Weights of a small transformer language model.
Size: MLP 1024 SiLU, vocabulary 1024.
Training: a variant of Adam for these matrices, 386M tokens, 5892 steps.
MLP neurons of a small language model. Each row is named by its layer, matrix (up: input weights) and neuron, and shows model dimensions 0-255. Each number is 500 + 40 x the weight over its row's rms, rounded and kept within 0 to 999. Numbers have three digits each.
After each neuron's rows, "fires on" lists the tokens most often at its 100 highest values on Wikipedia text that the model never trained on.

L3.up132:423498496549506512449500505509511494537480600455481424529367542436476513549525519462466432472570478479530520505441531486526489461496548455485504486403494562516507452493568519532499508468490537490428525484498416564541483516505505458466441457470459482536538492513435513445497472504541517532523476464532587440529462432596482574506551540524465504465530488498515470512428392498533548455525432509494474460550534558534589492495447475486432505540467499539569449515518523534563518579535473460435493568481479561437436542462479449532494572509539496556526475450582499501514493464515525507485493500541471443519514490534451495508527580459481465518495473529507612464502483516452541450514534526467491546464491512541503504499469516535539514527500498535472483488448560452486555529522525
fires on: ".", "ory", " by"

L3.up752:495496542555507544455520462491554568473517501514483552546540492499544524502494547506525456443519491478526438475489523493494452487469434528501450475431477459523478465440502451538459457478386488570469487531512516449474545441553492495482501483456551509535443507523480533536549507535485494497505549416520569529455484508526521459528566473496543513507548491496474497423503511421519514507527531555498462545533464445479481538574541506497552513502423514617575373520495485472487594386544492539473463561520473532460421478441460550505498514519535595438486491414578542495460455554462517531470451510527474526495526499527505483463549494424476468470544474431538557436501475500464493468550509550454536477511483483509426459552487449468546484518508511547561565501515499563480532497475484
fires on: " |", "in", "al", "ing", " pe", "y"

L3.up595:522513415468510457508474533500494453522513538476498469546479499470549561474442493542467534580475537523525468480508515501513499444476503446490473557514445489535547447500564499533523511508542515531488527567538537512440505542545532478523435458502558509516515514541469431602467499565456479483459490491491525506495453436456398546489586527482451437538478540470569559521448524499594616478526458516425456488512496453490588505548474517500563506466528443477493520486516475463551491538472500528399490437470504594478529497535496503505431531471493459474487430534575483489445478482470537511431488528472569507464459442477499532500560523455541480508506512503523485489425518545547493435508484433395574493454528532473469500522466478610435567481476518501497548512477475544485541504453532
fires on: "ic", "duc", "wn", "os", "iss", "id"

L3.up574:404459522520435499448452524476536495548524489480506474549485498415452491468566529508494496556582481530485484564448480435503519438499513482523507504511516431519491511481529488448485500401420460553504493453519548478466506459481504525445449515494516467510501467469523583514522597499475456456491542475491452479493461524485479482491536489549477514474510490516555469610498451505498508465491476524515500513624433491532481494480502473516539569498515514584530532534513484525542479573564505472462523523531466503482524500506401495490570514545511420498554534443573394524497477486446420504514444500517581563490473500535392483465492512537476543426554417469454479451478479484475490522530543506526559497458512472522528581518483570487564463514521537484464438487539529498535576567564516
fires on: "ed", "ing", "ated", ":", "ave", "ating"

L3.up359:488536468504511471451510501426475556490588582508471513469530497451537514498504514508524494508525507513497496530460491435500456520526482516540577518496496469525501481457442476495589457454483543439482494417478517522488521469524473469435514538458484420508462496499497486476504529453560468555552560565561460531525474513616447529508493462497464476517470461509443486480479534524441515554510506536496438485538502501447523539542483512463559542565476488506546572588495498494506518457520502414499508484478460509367512445461503499443545569539508454471570490477545568522472547491524484621487468545504572493559448543567463528530527487498541511585492450418441471453460507512516506518470526422491457444478577571482465517526470506568472451528449525414541508482482528480542581477498532
fires on: " Ind", "ill", "st", "ab", "az"

L3.up11:440517545461515472486473498463505464540429548418514540520516496499499476544427606505464515484484488556563513500488476449449511495454512524540460480463500513520555474476503486526524469466523503535460476556501529548480541539532418496487538540555526522536534563579434461441440485513539442518517498546520489467527426521460459502517465489511456525509512528531532524495567549523459487527565474545468533553449495523518521519488600566497490495464549496524471415462492437516504531411461537469451508478504442526571567534552498538480478555546547591524506498477517516556504591463519478539490554516483485531378499428511568402491488493514485498504527562466519384458465455454508514478481419499438457503471510475442406587538468494486506479497456503482486460499453520534430509472509539
fires on: "es", "ing", "s", "ice", ":", "ad"

L3.up640:498478498459547457544500482513513445476495491490507588576496576448520461566528511437473485474510525498556554558419486468530552411524511408467517497529453497482528483461486501442471469485498485458487541529545536581503532476528497521465509525520495496492498520498533508540520564464482544422466528509538492487472511474491466487467518548528442515524520564481485573506446455508589555562567502534483524510466557536539510516465400429550517494429498494497485491514395511467506500515488545518526482475501503530427490516528480423405492439481542487483520555493449542416497458552484460518505580560514512536475488570504580440478476535495473470584507513538492532520543426511454434440478450453462515504518449528513487487520433600555581494489556500491469501485522464599507454494567434
fires on: ":", "iv", ".", "ic", ".\n\n", "g"

L3.up237:484549530558480501446444500484546518512516479483545548493499511511570443489530490469503538505500560502514439496524491556479576528453513515446458474521518466481424474493538507465484551545452539549494479553421526461490544448478455485461449494466471483454476582469587466527588573486535524464538569423493493517596498526477515539532540593464454501479486524544552567528509562515454555505509479549553462438519490497497536468609500478431498489438565497489520485421485460553495498530467488487514516459515517445502479529410492520520491555459520549513442436490511494439479548454524514496521468391520518450554568510461486436457510536518488485525605530459511429470445494509527415486488529545521557433463429500454492485510555482521453546498554533525500469478518497458548465578491501
fires on: "uch", "ent", "ult", " pe", "al", " United"

L3.up500:428560500418564524502525451521457487514471557482529483476476503410425487533502491505522444550530521447525497516542523481525535512523561450471484521407534568531495440491547515526468485492492506526486517538490518562452502521556485481514502470417563459513558504484489542521548540521532420538466578403502560492481499488486518528465534526485546453475474508429469497494499456510476562540478459503501490426550499552457645554474470475480557487548467474536508520611479512535464517534541487484412464491468515461485442458486514520492516534438503490431452493422517447462407453514534507529471513522505473520508487479533539484482471565491473458432446484497487548539494475592430525483491510426552512493530542508564499416587506473480539479491475530486585472539443496554500535458444463
fires on: " to", " by", " for", "==\n\n", " on", "===\n\n"

L3.up835:393501459539426502432528472511508470509499482479465489503543470420458474499485486498516451476508553483479444479550434485531395435413557467590455489531493537515473470535534498501514495501434567568468450473515566534503537587476547503481468507512499472538550517500445545482458482560506417518531492469390502466511518491411464496524536484495454524510504538525577513524606481519524522483507476498460498440531483505506495531458554460494463559477533474544482516507480422501444528557496563521473504530422505544504538463518489500469539496545554483502496545461514487454492538468508542526477470567455521564483598494602542469473496562544464492463557463494419499459493507587542487456578545450565491512508507518474538525509526478553505464547471499555515505502441533513424586514507460
fires on: "ish", " under", "ing", "le", " at", "ate"

L3.up755:412509491513543441480494523484570474550455575476517490546404552518500485462515507435541484516507532505506491477531498467590493497527487414559509435520452503522460522487554487523495509501401531487496512498451564529500454471591548527459451533539504475497500520459490509463483527515500535487458532460440525437496516462512512491538474601505475485451456545373507568576471482499511562505509525528486481506548546473534582487518535507536495526517479494513509492558459537546501467591458522411455423472475481513456481556460482465487529547500556499418550460447496430454509540497528417482434506458540547497516492486453409446518448562534456499460486462474484493548486502545464444520550602495500499534518471479473584502518459556454501423526552473538495484481430463571496501517517522
fires on: "."

L3.up863:490483510400504497503519546521509542488529487446503500465456475473533494494461520511500493533511463528548572393472472512490546557486503521556478507492480503412450418518508464528487488486573500486459437493440435452525515461487508435485412568438534501519457559513512510540477539519517448533460489521513504522564471507469490482548491533488463529536475484552601472556543485526461503531490512511502521460523485481449498526447507512533538544495477498465510511399467506504508551505528513519494512539467516502586510360474464524582470546538528533490517482493523558506564528478496539503508556507508480559461453420489539429515464484472480447468609506443498537531496587526417534473492456543469486547448484430486501517507540434422517508511502539397488427575543516484563525509625529
fires on: "ed", "ing", "e", "ar", "ence"

L3.up788:478504445443580463497564453497560478543512538485454486501498518436520494524537503394411557532568541482544477469444472519484583514478518499452474550516471466487489492475467537432496497461492440468459490537547513498434519477562527464496493563422446464470556523564530523519494566474473498434494489517523535481548518506506498566516541511548479458474517525527511517512461454485505548571484517574461535449612473479548517499513527451502589539504458460462470443477479448532521590495519553407466525536468462480404538527463524504478507531512563556460529478439583491555432496455483508514500526508564508474515473428446535513569522502447481482538486482428504492525466499546495483447519586477445503436516491558481475507505500451526485529492548518605477444415512477527466531461464533
fires on: "es", "ed", "ic", "os", "a"

L3.up613:478532570491477388486516475538501530451505538460453489507516487481543467482455464497540484495567552512478474482481466473474494467530514509485426550556486444480523508486555481505520500497428517521503465489469580534440482487481483521385452457496461456540588532416517533485458536538510446499527499536447532431461509549455440426568552503432492489486453511505510539519482520488529545478529534553472497501551557437480513543490578520494487645523510518537540494512497475555552444488464462442502422552506517515464506573530443558471566582429565448507429541455459498464482486421454501540484508476473551526543520484460460474553516495520539500486579429512523553481505459496499405524513464472551575542422480500520493500500542505519528446484542543552525454502505488499555529561482499
fires on: "ing", "ave", "ld", "ished", "ed", "ate"

L3.up243:513522603506481493508473485480553503465542526444529560501499494463515488515488525512496532509488543458498503558457456391474509508525528538544440541396496452433566475502560529474418526547533456510498422490488492484496498504535474513555482565520469507489435532443556482590605529522536531526534458511402536534476458501462473435491520474477433495457528544452511537572518462460505495487538512504543521528465629546496496528589562464501502527483516501541578446526502410546526490581524503470489497447459511480421520534540491543457477534486515496461567464426524557455555548505436424518486558423452558448507479482453474473588520525494523487516483536504542499491492447489490441465427491524502545509499507460490560491538448530445525519496532469516526521497503454477516492553486437
fires on: "ent", "ult", " a", "ip", "t", "eb"

L3.up988:474505499472543452518499431508514523532560522506509531482577450476469461506521515545489499485503551397524528530459443502547530481496507480542443511499491516559456478489459501478504521541500482474502501438439437570494527545466424481531482524457531467550483520485533495552496531497547493507465467524511503502521521541541507524434528492453544551396444487488516518483458512433518461506547554529501476392579531486413512528520551438486533479475557498455547477508482496504578452539468565507496465494418517515422521479502534473439550497479503477474497432506546559421528471491437453533543557548472544473461517567563446485517475538401510494542523482528500433524539480558477437463456478461455578570449387526539521480500438504487520478529594501507587601441482494514522488556506501
fires on: "ic", "c", "n", "it", "g", "az"

L3.up590:546460469517512463463525559488484497538480486481552510494465486491503498505521437531456468515485444468558504520481467471493540490492509576541474578502505445533468482497537530474442479510537518525469479490526539454477543463484498492459557504487482521541610515556417532494526522500464483477523574494448493521462495530553440494565523516433505549523503580458410531553493419478547512477545526596416450528544492501454541476560484484475453500537522495549514504508489494469511566470516504493469554434509552566453482469450491527485469556486591551430429476488458529408573543566484428550460520543527448494574441415528500518496467541550520513551435453439447520488492488417503512501465487500467543525493480507520517527562518493533458458502571459491505511499481447553495648430515468
fires on: ":", "rit", "land", "6", "ound", "ish"

L3.up753:474511486440581438422489600500600503488463483554503525494506428455543543481470565499430461499487513444517532595486471485512503503485568554541452503497454508437446579449489514499519491485472498445509494439508599459474491497495481567494494557477455457497504472534542556530493473520495537468516477553514526533480440490554450445538601543479479523509472558459463527543579466510490510472519500543423455567517516514441509511590499538518441552524457487493517499471478538523527500483494499476521532396473482460490477471448480492475459447488547596504513543564504524416486481538484449550477476524494402530422507475516502458529396524480512537536469440518482480495500530533470519520424510490498562500531504419500469536520532486499518500506481528490500568565456496545432595552478496
fires on: ":", "2", " the"

L3.up192:521501561547456476493487460430466587581511537509549534516483494464495478434484551524459580512517506477521520521457451506443499509508411421516522479525493464449556439525491523543518513499467517541501449515418514486428517484489457497467517492526484506577433482412478433481533543481533527448506462436483502506568498536462570487577494467500504491411529464475556532632571525503478481546500493522553565475548482497519524509505483529494371559542489529579483539474494427544587460556501487530443482442512462513520478465517472525528542498531508532496558447525521467543470611489485485487506417525522518534475501539480499521511516415466481461449512507476488520509509477535518495477522501499451537483486471517478492589482629457565550541490427542491475504492447469468523472466482530
fires on: "es", "et", "r", "ed", "ing", " the"

L3.up935:465472453471453495477456525469520536493575541453584517524474474525549458500498452473480467532442511468520463509481530507541497513493570476567543541514494542504520516459544472474420515408519494568509529513487517434487506486470437454448493457513502514523522508522477455515560507456575513576533501410581529475512458530506522507502503472497426555500484488487576513452462525517548500468543493526513504522557499510468524571487448489391523529516480561501507524540524440544453462491594507519504419441527477574570489484506481539440467521554507552429527444527481483507457522546477497529525426503518520464507407489571500509504553439540537433539543434538429523519443485491496515523536577445437538429505481536452544507536510539555422444452516516502476451453576443480551590523504497
fires on: "rit", "ord", "oin", "st", "ill", "re"

L3.up262:517496522488529520529540614518481595485490501512443498517499531505509443492494522534519416500539532510507569568504511516534475533495604494573528443440513438568480534418507469515494494455452511541506435510504525511496514558531452485534458493463575525477530542518483474477480536555460474420487513545490506487548541551457522497522516511479502508486440498548506482516542500542487505463522476566437474531472492534467485586437493445578502528569507571492503439456551428495484453442473494561471533594480518536553528457508484565527484516595481507506505526456511558524552440501525467542538481477486492518461492400523515462531401505536536457420557492488508447526447415479488570505527469598430467491529477506448474526507497521417567463476489483489571461510491524495409512545505482
fires on: "s", "ition", "y", "ision", "ation", "ing"

L3.up89:486467544379522499497496489478561509553501540378510512478460442442524526453478556491472444504532555477527519483473513500477547442502523479579500486454490556458489461488461547516456532437497531495473478558526522503496523468490489482501526444546593465568538534504499487509515537531535534568432456446568543464491466558515470534526533493458497510478508516435504543456527410488493514580539509511568479479466538465431546462566542500525473467495549480501505384513494530585569531455502484462419476489474523556477531550492476503518463475480481567473524504467555524467495456496524460527493504553539457529467449591488490519520486465402488567474500547466547546486526487575564504505498464469454536423438508465565497486548458548469550490497541462454463464406486492471496457459559564
fires on: " an", " by", "id", "ord", "ip", "ic"